{"n_layer": 20, "d_model": 224, "n_head": 7, "n_kv_head": 7, "head_dim": 32, "d_mlp": 576, "vocab_size": 4096, "activation": "swiglu", "norm": "rmsnorm", "norm_place": "pre", "norm_eps": 1e-05, "positions": "rope", "rope_base": 5330.0, "rope_fraction": 1.0, "qk_norm": false, "attn_scale": 0.177, "bias": "none", "tie_embeddings": false, "parallel_block": false, "init": "uniform", "init_std_qkv": 0.0201, "init_std_o": 0.00318, "init_std_up": 0.0201, "init_std_down": 0.00198, "init_out_by_depth": true, "optimizer": "muon_variant", "lr": 0.00617, "lr_mult_qkv": 0.4, "lr_mult_o": 1.5, "beta1": 0.93, "lr_head": 0.00712, "grad_clip": 0.5, "warmup_steps": 200, "schedule": "cos", "final_lr_fraction": 0.0, "batch_tokens": 32768, "seq_len": 512, "doc_mask": true, "train_tokens": 394500000, "steps": 12040, "dataset": "wikipedia_en"}
MLP neurons of a small language model. Each row is named by its layer, matrix (gate and up: input weights) and neuron, and shows model dimensions 80-175. Each number is 500 + 50 x the weight over its row's rms, rounded and kept within 0 to 999. Numbers have three digits each. A neuron's up and down rows have the sign that makes its largest values positive.
A block is one neuron, or neurons of one layer that tend to fire together. After each block is what it responds to, as a language model described it from the Wikipedia text at the highest values.

L17.gate29:519507566479537521487362442529458467567526412539562489515543483523416476541474483526446613510560498461572518459596508526608413520551536583485542396463428424482555517498585468471441460518583461520433564525458444552465508428445544484523516569444442361488504474543499396464503502451492539439
L17.up29:499543569520534532407598518548524497539537466500465523553509468517471431438469479560503515440547458574629526453516603542526487412454522504607478505489377419506507550536542579493537550475444507491478445482548467488480528518548531488452537532605523609460490430503540474522541543560586551470
L17.gate213:479471519497523512475502472552449501486527472420545492507502505467556478483527494567513421469570560573481564518477527440473528546483533442566498534526444523460504551566602545520498469517566544450484424540600545469462512443493462495578556539419426487537460503500501481560545482513570435586
L17.up213:552473457459492480527530438465516493467442445461508532587474457537516451466503495462544534600445460579569483574505509380570564585549503463450588440560474563556459489503563541505480497530487547498511534524552486435510532454538576504494519510529458515550582396492548468449478511497501549464
L17.gate326:575548554466545449477575448497533449510507494503458423558532473423483427510491442529420447590506544564390549501544565446555556540417493503519522582599476501533564554476513522462514497473515442453486518408555495456423442465534516484576564529533498525508530413480462453545534442448562466464
L17.up326:411459565496520483428492504485445544516438550520486513531536550533507488395505421559498513506539436438555530602579536580479509429644431465525635519571552524407430507452529402475495610516562466502470530550524494545497418411532529482505432499527563458523463462411499453501473589409446526557
L17.gate402:450448571485531476514544473515576536414553463578569543570594485410432473495494464492543528522518446536477539457511512544551512501544473528535532624601540467491488533556498517578555579504476515427594436494399407552472543522501507542445556514439498472357465385482550455571563585451500497512
L17.up402:507400621450522567424446519475567473493545547426518458521505448497468485506405475495471448596523420564458500417605572521518505557488515518554548567551569505562524518546495543576549510523466478558622475441464499488399489443360483451559494548413517456505483566483501491511529473441479598520
Before an upcoming number

L6.gate3:540510544499442573442427525530507490541490483533523547442510525509437536529549459497587661487450498496511519473481542436411509428429477453582528442540501480410562456499465440495471619515445400572446563493468546515498496480561490515582440395514423478493473448544570510503524528537573489501
L6.up3:534385556496401544508582524501489457510501489414523469497494548506577502537408501485567475483524472530470482532550561494490387518551465458450451501579412536472522505508587462486432535525430574462447434566443431465536449448463482484482517518522512495446418449475419535454413470515506434501
L6.gate43:470483490458514479485527569578530520492437445513503431424532461427490551535495478550546558492437403521509517514472599549587572457487440509560488592457606457439557468432471498464466514495430487562454539589445573477482502472502427560431508529529544579482498392450510489608526507448557501466
L6.up43:430497450525452549487437560541531508462483466499494434581474494500400579485440479468438553456507508465528491554467546528468550496573554537555497466506458622556512460526488449471471423540442454520535455558512436562517505546483583541469503530463425424536430519576509445497501566437569523458
L6.gate125:475522534546383550528404481477494427490381505507530526517495554559494462502516583550514492494478498520446465463529513453498530445536488520425489560485445519524461508516634434542533464464585536459456442442494492547493470465542553537512518574535463488456562477467426454454400445409521526480
L6.up125:512592487502525477457573513570442537365408460518560580553467486477500535405573487532500484404514452638509422533533472598505551613535504482521492451440441464520451519604566526564478486555535474482545488549566516562535551477475509466542481448491527513568476564509513436458492378512446504421
L6.gate136:515472600496484474524455468460451521571521568475335524519408603365545467495522497462579502492476516556492501447442428529423531482549560447523444458583505503521476429569495450536357461532531518520605488446472517548498554532383480490534472504369458447508529524408413460556585546567472476529
L6.up136:503430460450437536517465475557501465579560475549445612539540531427497430522540502556456534534491479493524518463430425537520478491527545565521547555598451416501377524383480519467505547588579540423609451563506469473471492492461471583528543483454414392507443560424496564639571522435569543530
L6.gate158:494539553473548482519490504544506468400486507517615472490560461539507524485502493512575504503523472495497545466540619437514515494458530459503578521447545472541502539517527493569535535519391477389593609515535519632440484527560586451475576471473477464500473595492502472549542523482500527503
L6.up158:534455475516493485519537411487539495471482470565455434485426605545361604528480564469438584539503582502501506503480431499457538478494496486400543462417422493441555525516472507418507537436492513578448501541533456494552524491530474522602553463552403480465537508502489592416419395461531476474
L6.gate206:532524501516445410557569466457497503428603490513503459516532490509491529454520437506502513465456561482514501548514487529497488430564460436529476425582483552480524558488533426471414479462539527558475537550517542504510513421574534525492529385571528566515519460451528531496397556477550527502
L6.up206:418456561450411491439484438475450532480556540506474541481453481535421494486416471618590462524442515507448550516528559490514543639540501532557511413525487587425572503581506418447563540466473461443488566481547404528501409435430486467566478488520494520441427529464490546525525635460460430472
L6.gate216:573567460517430482485609540550537495458503419487547460542489492520535533510548483460504542471538461498567438497568457488531466412497521522439603517490447494536481336588513516485552574464448383510477521457437502590372464548494484516488461580431544441404444378507491446536589541509551552451
L6.up216:555526449501473495486549589480490510473510458466508509504522525473454490544475498469518500495524504516522496555529420411589561498513431487501535472533486656493455403534531564478541536420417388467488485480455564455407514520577487437443646500448542504617463534608458525564517512565491525429
L6.gate249:448490481487541454524502611430474572526514513468509557447525435452528479552507502569572479541519507493469505536561430483582508464470390550484527506553467513519461462391420588489423500368520531485532481483571495434476522474510584516473453565419506471488551541390519496497460515525504446561
L6.up249:476475542542466534542554506415496474545510591517434512454469420449520533432619456450547541480427569521514596457486509525481503496499360582580489484396464530432564592443540430500410433510523510579493537468556498535498505473467491543515467441494527541504464523458461453507499476519525515529
L6.gate253:600516484535438473527506457490538401436473457516516465501475532474486491540539438536513507545558490378484572555505545522473483562494542418589488464533383415491508533525457447527477514522535411528490456582591510498545508540562598457457530478477543537459543521502477483499494477465444565525
L6.up253:428546502506448487497467463474535471459434490534535436493556437429504502399540467518517563499427517551528407566552549487445426516535533516466554515388605523567469563520523540469477450482516556547482502539389472407542513447497475442498469508400443423551522470508452490530503565405373546524
L6.gate310:354546571434457530545555512521547492517464479469494440549521475517554493521450462522493509539468461522461527524466562521568491512523496443471434497527584456477448559490546453540496477515476466504485477617552412417461553531471496525497541532527485431546475423503426480453473486572593531504
L6.up310:430525513509418488552538515439531506472518461452469492529518470537450424498500512543459371542479418499462574548473497504507484536555463468557529558504580489548549481586523425596413435506518463457462429544589477527541517495438529563552572407552548484575402558495441529503498579484572395496
L6.gate315:486519510585445481547456598395489518444449508472461519460435405430521513607497546484537540489488541512611476485497472570605505640551481581438454401507527500530459504519502496471535453443457491511494542502517494558529504473555506512454487514530604472514524473483537526527480541524502533463
L6.up315:451438455484455575431502507498493501454468451574480514546597453469518474566447500552418474489362514508609537515541474452412564555523475465428551525486511452500425503548494468389458485506509574467501535511549547581586488520410497501548534520600481523493519611528403507583518438459437499456
L6.gate374:520521557570536443476512402523451425400518538458492413548480450594472581469462543508465481508456468472553493569544543442460643501515553527569514431506576502471546448515505485460545442559603489503487573599510514519538451516448383597483460521510571644520534542538489510491503421422568540489
L6.up374:608497487470428500484483427409530509420568509425484427580481498478418466503455442439417474496493588494486503476468512503468580494533491512514508455468425526473541515481473460417445467544521490546485523530463503441489604477522475560512486445490586542535565615547557437449474544484470511420
L6.gate443:518522517554501509347544517505483463445485517531550553511487572442544514526453513548458467465492508486541454502520434392599486425483572543606421415486495554504440446559517446494400512486502479503517509532404503583517606446533484497467532466495453466468540583551433434400496524469549532528
L6.up443:568612520524499510502436561472507504481548461538443511528461523471389536530514468529532504477565534403518463467520359500568514489569521537502493446483534543550514437614506604456411453388514471411520496487436431538527557519474479399426471501592461529507540532497530455645525468474500484442
L6.gate449:484427478407612469499440459545558674583392541480510461543460402495581529470439467478422492468429481446516471489439484542516559567630479402516497546472504435484512397431488427521462464543446533451531617554508443564491515497469533454457563537534592496510484532491580509578482516543501485506
L6.up449:510498565573526509516365414504531439401474521526481472526482494479446478411619529493485473496426383429484531537446575415455508475508476481496442528598526523448576522483485539540574488421521507472574431495517529491565532493530469419649449477543502448587393540494445414464570541537413517524
L6.gate483:505470496498415497496536413479557475516581534496516569518461464578512601531504387466488610533483489447538529498398495480460434505526528450487407514512504515565418482576491479481473461534500404501511530551433507493415533538496546451452545452504503471514454497495528458501541505464572528590
L6.up483:519513587533557453475466470563574504406503472533538593434540451446443489401514604476454467522546554564564452483583467425515484456495477517450455594500591479525597485589556572492573558477502528477472607455516458440531534451479475470558522472492536584475491491484501475447556499438454499502
L6.gate533:427460488503481496432421530525554443516461472519510503565497520488593517462436503561490551524465462477501472511466452446497406505429389516535397443566445499506417525549495463488502451424504480471530532570396447432544476451457537462438514534556565453479521515525519502470510513488468388507
L6.up533:483486474476499581529547532405492452480492579537546488412576479475512471468559440556526558524479433398483490504533542505428523453500436465547535507549511479461455594473536494548408516501433493484487440503454496474560521530593549449541550552500520428523488557375490550499633502498471503516
Abbreviation dots and word continuations

L6.gate42:426498463506447537539459575478459564516622397571577524460523491495501463504505555469504471481532537524512516510476504537443464426679530509444489516569496587546441443468548600528547504421537450507585405516551531402475535466497485427500571538509532471550529536468506471516540440508550525428
L6.up42:485519622565470538497456425485427467470456474561466459465465586465450506469547564538460447437495502571519547472562414487475567507445467482452460511535482515451640493462485516557527524524465607431455522485503503610579550563479421492515582494502482567538491516496498495545476499456499485373
L6.gate63:527511437524474473488532455559487481600463626571445570520482523475559438524447533439542591498526539499521477516537516518473478542515538441556562507632493510478457559562528514570536490513385493439476483420515406560415587480413440517549487472490479471470449528509465503442543547479501455534
L6.up63:503545439501449504484424502597451512501489442524478567494515473470476508463469598530528539488465544589486639579507459523473521568471604453575574456506542502500587485489461487571555452412454520520649488434509524512490501529436463463504481465451555492528477530449431462530479552453533430436
L6.gate108:405591481428448536475556516457460519461507531549543444491458543537423520458460611494522516601555537519522490523535489461509476544488540475485533463386546462486440493626478541588484499425534494522453559476490549571419568511431532462509479542493516554481558505520574440435505494487523530470
L6.up108:511505439568557522627490553499512567608576481509467559507483479522480529503506616495440496549487500541499551569622559498568514462535516542582505446585410533539433468444457512511555537467484524511571542437557490549455479518468519440520451465540570396510508565421468548500592543440532474444
L6.gate156:456429431476454583492512521465431545494524563479546414454535510549496614520496533634425424524532497482555303577435473525561429495479555531517438373510528483539397450473506483490496545536507652486613560462483406477484530512513538504521583567493505473522474540488387459622508483593566506457
L6.up156:451581489564492470524524529542532437460487547558515484461537583458521550439544533482415480568506520568501519440540436481486562495505500460504505498436581574415535514393548572474400599440540501541461455524500543522545426573454552549471521461498549466501552505537464553523486504552510442560
L6.gate182:479534446558477431543453520456466444490435401482581476542491512451513507473547452536566589548499433454559504468617501504466488478581549567576465559551494557501495492423549571463530700534541491526570528428518407504507558481411444545529499444427554397548459544511499444522481446460478407415
L6.up182:411512497474491459399502547481456488428487523543585483527499503477474465480499503505526488463631467453397474445560579392511478513620530526499488486455542515546552538474433403487570461469484445480419535501568455458441549404539456508460464453568527504548562491506559468504424456572544449473
L6.gate188:440614526512567531556535535607478563548560537507537525473472429516493513474562432457525608524445483449503639553612446589386561526443603441466600410534551432462476531506528481409451490548620548518559445444566484491572431498475479500418509540553527538514507448498519475520542499546600500536
L6.up188:519521462537541518442512536491428544522503493496564527460454511545530558462521531521521555517466525423428534528546437419475516552516543548507503521522468465436538570440402420526460542493561527455480576559501437529573538454526611492460534418449489513499410505528491544464570437473410553610
L6.gate190:547495468503432558477576458504539611499488512514502523456527558559438395561456528427508535542555537474407484559473568545541478563503474534527547508476465464588535436559499592485551496495465521445494430503505494547370484513546471653460402587438518568506420439475475583491565453481521511476
L6.up190:508567447489517519521604476435434564502492517585499514409537511489522423507541564432532512529483424490477484454592518518482551507459505568545495521504438417435457429519491528432557548573512411589485526468452478428506484417497632520552421452488531517450537461541516534550503526432579508583
L6.gate219:389471420439496544542450548556483410417405377506510421519539517491442516499480581394496445468611521532529544462532474447517490507462471538514527492519478471450548515408456462515506472456529488425598553454552517463608578469549461529495529566555538569535527554459427493455376520418484458450
L6.up219:555473557519466563494495559521484539500477508603552513562398507550407577413474484412418514418544538517547550452540493492473501587482471510499530438535551489443531519431548505539558482386510544506496509466556481446516517453534474536505516641455604458493472558570498548550501442499436473540
L6.gate250:430522601505450502491492511420517370444573408474394487485496486449506573479554530518439452489463517663445515410523417430534585481437429545457531510476412440421458488512432542496528491428553446553459487400457592500524519429486441552469525447550468519512529530523419485500446437508545470475
L6.up250:550546450510528524511532501563488470506536423436429510448529628570419462483470564431500493567458452494566605463592521463433498555513565498463512553455508542436547540493625478431457458422582506416450460550490497510478541523468531505534490601447595482409526475497504418512481456548532511503
L6.gate292:529528601469559493460397412580517433499524510526555443609413479577519555517647510512533529544589583548442536487504500542465574488560529527525433471580548498438544513500476424566396490511493538531499484482499429387573487497527516520616488472487473449461478516502494428547505610416484543459
L6.up292:490517520527621445446405540424590438481510440490500503534472582488496489376547550469480500521533486528486527522558464552377551452483406513500461486589528511524590504552484430534543496496533498513444535527474430542526430483560587489561541488483506474557614522540533441452605593474463502412
L6.gate316:467560522569462468447507493396558463499490459501484465517515445568552580467546494474579343492555482432571502453507471514552459427525522497500574489496530495515561486442560508520457606480472520536500570483478506471496642500404493521516698480397477457523527491483633516495458553530478403460
L6.up316:461521457546455523531534544495539410468523440577394493489576387554538478454432536498452405501514444458510469468622559601408457511433474447491428473564521447492477450456486441543556534553489506509495576425525491530530503496537468534592606530519443421468407499550492480482406564439438441443
L6.gate363:410502460499567493503474502443557457513544530534403492451526496493570446491520507456482514447520528525455534483531517639464523509552516583543492513559502483392479526520420501533490479479500539499509456441423498541513525536514486558451476484464401523643371469543530555574552558525528508469
L6.up363:452535528559446491496485440426452511540480492581491566515438494580544521510500567590486537575483492410533474583554576437428534448434483447532529546568432443558533495421453462542550460492426496599544484571519403540474394424477507548534495501470553548552512544533537492529444584517528481520
L6.gate390:483410522503471482415495434465510411546453462483516551492519450619514544536495522497573557476454520464514530549498529486461391494451438490578457496452584554495448459449560526469528513506442536561626537479506491451486486576618464525396425690548476469510532493489423490548463446458531462464
L6.up390:501440521489487597432503448371525355565458456532519542556513469548573512538577430432522510539480517397465462559486396537541388482522451451435457490554560496605478569502516499459532535462546551459495421530527489475495482539627433442446473534539542441589499448549456488538519530480456436401
L6.gate414:495575511462553454544551458460460514597543456490562482536494537493567472482505518438532505521529506453551517500510479455582525488538585536470494572555538471554498562453483466467576455534564466449489429533577493445489492507604408498507478431421563470531555450622468490599544520463601568378
L6.up414:453570487498466564531544575396524468425573598451452493530427599465523435450499474641498513500554475485523504477521516439512429469463572451519518444542489509477461450519456497484537502526558508595547512501499550490436543400521581498423576584533538489416481466510507467472542454517474485525
L6.gate492:464481535385519570551527550522524565506524519561530499433425467533582518492541560464540498603421574471517493489505480543470481547509529577442497545547483508470471481523596403510526477491475429546471504429612516549435506437489470475471432512556522461520535479439476524543492504510546479547
L6.up492:511559499494466481516534545453599526450491464551600557486494477420524475384477500531498493521558495616512490451598455493441538519407506560460497470503479541538415488556461448475506532488472491527495483502622450432496641467444485481482532444514454448501433500509412579485484531433532489558
L6.gate495:483498462469440492491550534515436429517464548459535418529509485437516620627599478548504426495532574510508513580557430496607452505448546602515461464502598585485486494446501544474440576456583486510480505503524436440545565565543506467465587488483478561596482472578519507426459508514474533506
L6.up495:523466433548475573513466559459546522444527523432391485534568467462536493491498514568534464484524560610522559514494528557487510582595598536474487504465430504487443493443513458557350487464515471404529473517569505531578573534438579538410595563495454538475465477439509448492485395484464393477
Word-initial letter continuation

L17.gate101:582479540444475536488484387465543515488506467549518474414489567499516550498526563456467552561570562552503545611494497481496424549537463490554520497502509508557462544429491452590491481462471440479476502462545576530514522561602538400491504564394545489554499472600560479493470599590577516481
L17.up101:468508594529500423600518522534554515494586401528400520482440479512512468566527543502584550481550530546533529438455488543470563449361497562516542604479507552544484469406562555557507553475494472483457449487493420433495538510555494469486413480508523530500526615519579598489539512509454504483
L17.gate159:451451541466499459481500439481519472467409579499515510424489475526474521551503500537498440561485480466515594430582468538463452453438477422567526554500573479491572540437468507483435518515297508459531489545529508488427496421469388429472468546487563516526515487580392579488548479516482558456
L17.up159:555546467546431506535607530535442530513502440463488525439523495519496513529495530560467452408538447508500494453486433463402416563439497491475553482464483557575393616517541390430456549502443573531530537511544441500464525477429523459523528510486491577485612495546486537432485492448543432531
L17.gate450:630514525550521394521480513513517557485537465449487555474465521610562567499518561491441493489486491578572546454452529501603487459465430499464640550447547418470502526503479535467475441475512492562465587387540537434489539450507413454525527623438552517503535485467505576519509582488451482462
L17.up450:441542530473471581531554452559510443678417559452497584527500519548448492451538524419490440490511495515512453543456498396481578472524518593419512484527511488424454573496434487519404586525542437468381470497488479473475541472631502505530479433539563546489496397502468515522493554490429434478
L17.gate510:521496551447536548607439532516568439590428607481484487489474515552586428456497514492430591401569435555521570431565532469558495527480485514510441515540504484476535551483518370520488532529487468466543570541547589510513517507526459467515470627466447434525481504528470424433435488532495506574
L17.up510:464507523472485500481462455514407490381522426503518557362438505507553452534525498541479510478481599502549403481487438401515438460424497520593508535547568568584465524521430507518619462544518628464511384465434513532507567538566494447494506607551545553544509501594441594472453582521479507454
Split-word completions, mostly participles

L6.gate23:520486452511565534504445498510485366512538589446520498433397452510514573488555543559524556470542543588498520493518417405522572510514489454490460388491510470479481576553578399484475481500479513353491509501456586482525495479462383501486599502449473492597512467503506446516503470481466604566
L6.up23:520485533479408523461418473507577495505488489455404459623390503571518462411490562513592523543451533510462536498430515411519468534442462503441403487507433491465480490416548546511551560559478524485513485619477504417519425523515553519580547460515479592418528421451482478510519565413575570490
L6.gate55:585594534565484470418550469522465604470528458559548505536465506482498454537411512519470498495495424464458526499507523491544565461486600508492495485467590417441556524481581572471517548515462484457560456545493483507625488432461536574517506585582514427567494455485505476461436562555488511423
L6.up55:534560571535569532502572463406490486442509506470492450517496477481582466457528564546507489508490498397456468531377584351456574451576556502471429394447459463507493505474550481478505425392581547498538437517583471398417482439379499510499588556510513443493551495486421324525419460557497462484
L6.gate78:566423557547492493451549481594596444600440577439554525463429504496529497628418528464534471575557439493500447541511442460563579430494450585561449526421484461583544422454464437516580452367486443531428516521438494474446514388572528597417517450571440498498505555551477483553458467511511529480
L6.up78:478560496519555507519521527558516532572467540453475526532473508535503446570556468498579455535538498481460560490447507491544523488472503457457455424518469415435464383487494484503516375469491439561524460495477561521518457423423484481503483614435520460576505578534559499528532569526514472452
L6.gate110:465501460423588540487565564497476529443466496548526543405502560558558558468529478468452496449488520605519429465434560428471535446475458570502497440473510428528489544543538509626489458426505528512482546487403561502496470476534555506496522435451582523496498598426575484576535489540451505498
L6.up110:474390483424490511554546506635592543505504449504562433546459612486529484513449466436492653390512465468500539542551459543451484448455475504445509476452539419470552440565518422555478412415409497432520433522481479551451477466431570537500571489506517452504424538566476493548449487511572528516
L6.gate140:410574609493458613502464429464546576550511515481540497472526424574439486556514470613547576472467489538507565360455567437540464518601543501539535467523462427413510500500419579530466568481526517568474508447534520530491505544557507586462473490571458507532557486488507492520516509574519511530
L6.up140:421494573511544415428509554444491465406384437544495509460527518497531513456475504536475505504461471521577494502530531471478428517502513540408473446421474559520547505418578420486468512501557508477502437528455537629388544469462554523517574518414595434496563460518434482442498421631498451462
L6.gate349:485549620557477522528511547491500559572417489460557475493468461539494505524508458465500487523478519454468516432469492461567454638509530398453535492472507516548555433517481452438425575540502512543569491538528537497509555482496535464499508489516440442462520584451550592615500439561611558513
L6.up349:514442464434390404579547442489500539538503504422491435493436492417561575549544445561583530506522433522514475420481507467523549428442401500432461456527460459528553561523639531486517404460483400475456509450451483510538394460507559522460520476474459567508461382565510442445529512510513450434
L6.gate362:489561475509568519502486534489564501408446404446555440574546458554558535491529579607469544534483488524495547454428494460544502406510495418456528450453443486428481460485593455584562555445512511504413516484557653542518540467437500486623448483504533532572467476553511487538443518580529445497
L6.up362:458476540538481516475480527450520461489467512466493430526538485572512580462570544463504530500505541604423575380573401376515538473579480477479538491481427496486477488544636499532491513422588562440527457567498535536500552434506536542507529550494519484492497466581595496573514514558524480447
L6.gate387:600526525541500562544658472504527523518448456488442554480428509546536553520535492606455578392515395458518532491500418482545531425414455422455520460489520503597508471478455519589546556466539493596471536516461532494503512452386533463566567428490463557390479506507483454549502530547550525440
L6.up387:485539484504485495499515495568530477491516517524489486519504546581500597460472548559466466531491483501461482504500534407502551473497518430489497477521523511460550512432450511552610497475496476509441560464512556471443508494553500574559519524497520455495467488490572484583562546589491528431
L6.gate407:526450588412485463570572524475522454486502456543500446462509565513449564483491436502603440575550488602464466455470517462452523530438515481554516491506468540582561545519461478503538571451579632546548511383503457473567482447481430585591503492556488543461503534510529543511407495586438485449
L6.up407:510461546470419494530519433534531469483472546492528562465414522425468439517502582491463503385518407527436519579466482425541506481488494542496461550466368508552591535480425528470464451476541626578506540530444467593499609487376555539561475519466545465500471559549486454493456506551485545468
L6.gate425:439541507532574618570477471512683456510491472511465485593527543519497450431539574465514519545549503503552559518499528425584552466582517467373532462537432473457417497457460515514515471392465462494470518478459510467464458434515508578482473445585539495448470478542447469513461499509434494552
L6.up425:462537629502439460513494403526492470536511448486500593422510554495479495461618516584568422477448595526575417472471489485605469557495484362411452541451547492500540419527420460537451422394554539595502460504423520528549472512500549542423512528472454497477509542500449476558638487458533566458
L6.gate429:575445516524624511563578547467433451548480514573501530461493497533505557531562558545508558540450448478491513489544399441548508597529504521483443468530467532539547513487473373543427577472566505470581515526372440534454606550459524470469524458512559622514502491610476515441568429487473541578
L6.up429:504452545568626502521501509465512530555497569536471570502518493501460573452460457509484577509432485480460632524561551537504593532496606451494498474491534565485554471442412402507559490480520536616546502578451546504447507476489503540439510509598490453546520445489487599471628471541482562476
L6.gate460:457526468443518516487432406477608489504442427498469469468551596461405498459444475503530441535469453527543516577404543514500606485585521487473572456599512427520494514426540456484462539562509484589499510514448501353464464570520454501488511498484580483569563505476485538446559485467530456503
L6.up460:500500562529536427565478509487531463493500604653579533396505508540522509440501485570515535475530426600496549490522469511464471493548512522569421523533426496526509487493537523511539558468511516438533467522468601468516503455493537562488559496460448489464428389493488503465593431612594484550
L6.gate475:515610525499559503487425475539473483433567459524407499469449516528580585580606517459514509552538445542479541449523494452471503524482581495461487454514467473483466488464545475534401580501481574489502381475436548453465565447401482444592505530389471370520565467544522500520551436445468567561
L6.up475:600533550593502537481365445499513537569524502471461527505536513594546485491556511426466484481553507516480500423455536559529509420483514561457476469675444467551457509560553432509578553417519550451566520492505483406537573484485479415542500499539566442523563530492449600571532343432507529463
L6.gate480:455546491417445418558533515520575488547551496487537562453557607443417550520453501497462500527505443573416440509518514477502477546501540492507483529418511451547479465502518533536445505501396566500453502507599541499443504516597438603493516528487489473503566424559471517630494420530566509371
L6.up480:511494549450551460544508418451561500499481605427489503475433607507450597497367432472523514444464518583474504427509476454438517480440488452496554478587467527490546442458486547514405488576406474441461550469534469514448529559531542458457514548475464481447486458515462549571566576545593534473
L6.gate532:584577560474533473509455517578524466524468550396467558513477534470469557538485458525528459476422533458559403522475389478514494511460533423524495542366576502511547491612531563601445498624521521479537432552401544452534423498491516560502526461545525436569532499558575419582527454532506562462
L6.up532:485484472514452484477435516617537481508489471436466473596512483570495556486384572549568512457491534431487524452512477594525574572546517451544444524437435553427461532542599469544623481465576490552491539587504502481484432534489495521530576560525404494543608578480440509556432462610502528503
L6.gate548:559498499559554447427388525477542473428445505539542544504454529570472515492499450455531504538552435505477493518529428554436486516437457540537543549516382525555555483440516510556587461397405511463532471520512506522469483540463495562548519434568423518512453552476405474448601393483547583569
L6.up548:551562427452446436567597417520499464532571503476556598474521471474452463428570456548559494468507470472462548531551526463523506541496520468571413472543467558494487497453477449511435566522416486486500588487574453466370576434507516435485470534624451480512442495459501503503533466438479576574
Verb inflection endings

L17.gate70:467492533531437462566534511528468442511453500534433550588433542459517457497477551562386503581492532472574560537482463610501511475488514508554492557587416429463486563557471508483474418480454442586537463563501455507489546568532457441466466459397555500451459490474414484661500521516603450499
L17.up70:533509453567502454455535512452460505488500607482465498630464554523471562489545425546533533490475549427522440509585483536470392571473544493497506546579517374479534455466573503506456475579497466470499500523482528498474505520553513424552450477518556555540522487531489460587443495498483515519
L17.gate207:501576475561414520578487481614577503452474528514444466509496504384493477442507537604489458487531491523528548538453479473547454359590440467446550551445538507520453544581423479432512505462438523513414564597458513481547524503485513496556467452540463508459437587484572563451493464544503604455
L17.up207:546495509485464465490462558579591532532504527548535405508584507559582573474427439461524486457502469506592478566520473565582476422520503482441470459575461462528460587490403504496416506483449518512410559571442494614454444523485465498506446483527561392446509545412463455437491391492539470533
L17.gate372:478477559504510505521449457557616437485514461520563414519576540473457411515525430458447566532554535532472394464468479564479504485472552540497471498482570539452421514599519446519443548503416484585433509523518489533548372480562484522510599479564508496501423567435603480561524462449537436543
L17.up372:414470587568591571471543516461455493493472438467452536542501603413491453506568538539466483513409466537445519580535518593513512503460472595491546525466467539412507429418535533492517496552512486555536656529568502495534564439574475500367544521582457519557517472467467433547502432574422563492
L17.gate381:488608515471471497545525536488464549513524539537467478507512603444521487530453416579498560491589543480432415604527477473413496487533587584465510548502518488539492506496514522498467515517495502594504596563536537393526549411503543425499510513573436464470438452551413572577484424509458526533
L17.up381:586496568581546498528521534473489465600532526568428490526478462504627423565467458501494542560650555501439522531483515588513534492504472501450586607465485515482463575524420463485585594458449444551550516548445519530504491512503543570466550487447526501474548498497483481454519505487492500474
Mid-word stem fragments

L11.gate186:482477548539462497525491550454547481451477472368415468560562430518460491482480540557480541497479488458593535454423612428448488491598512482511439475445412480520455516468525469586509503467541520541451451576490498420497496551575466472466467398547480549476541459466516464488471458562533492473
L11.up186:543511428509506533594564526551492458518565408511482479427493431450480443440531518509507638453513457539448505467472462485547483412524537570547437372585426438420473479475581434436485465468578468472539531459452527495526509469474551546462582474494524477483509401587464526410512511481535516501
Verb stem completions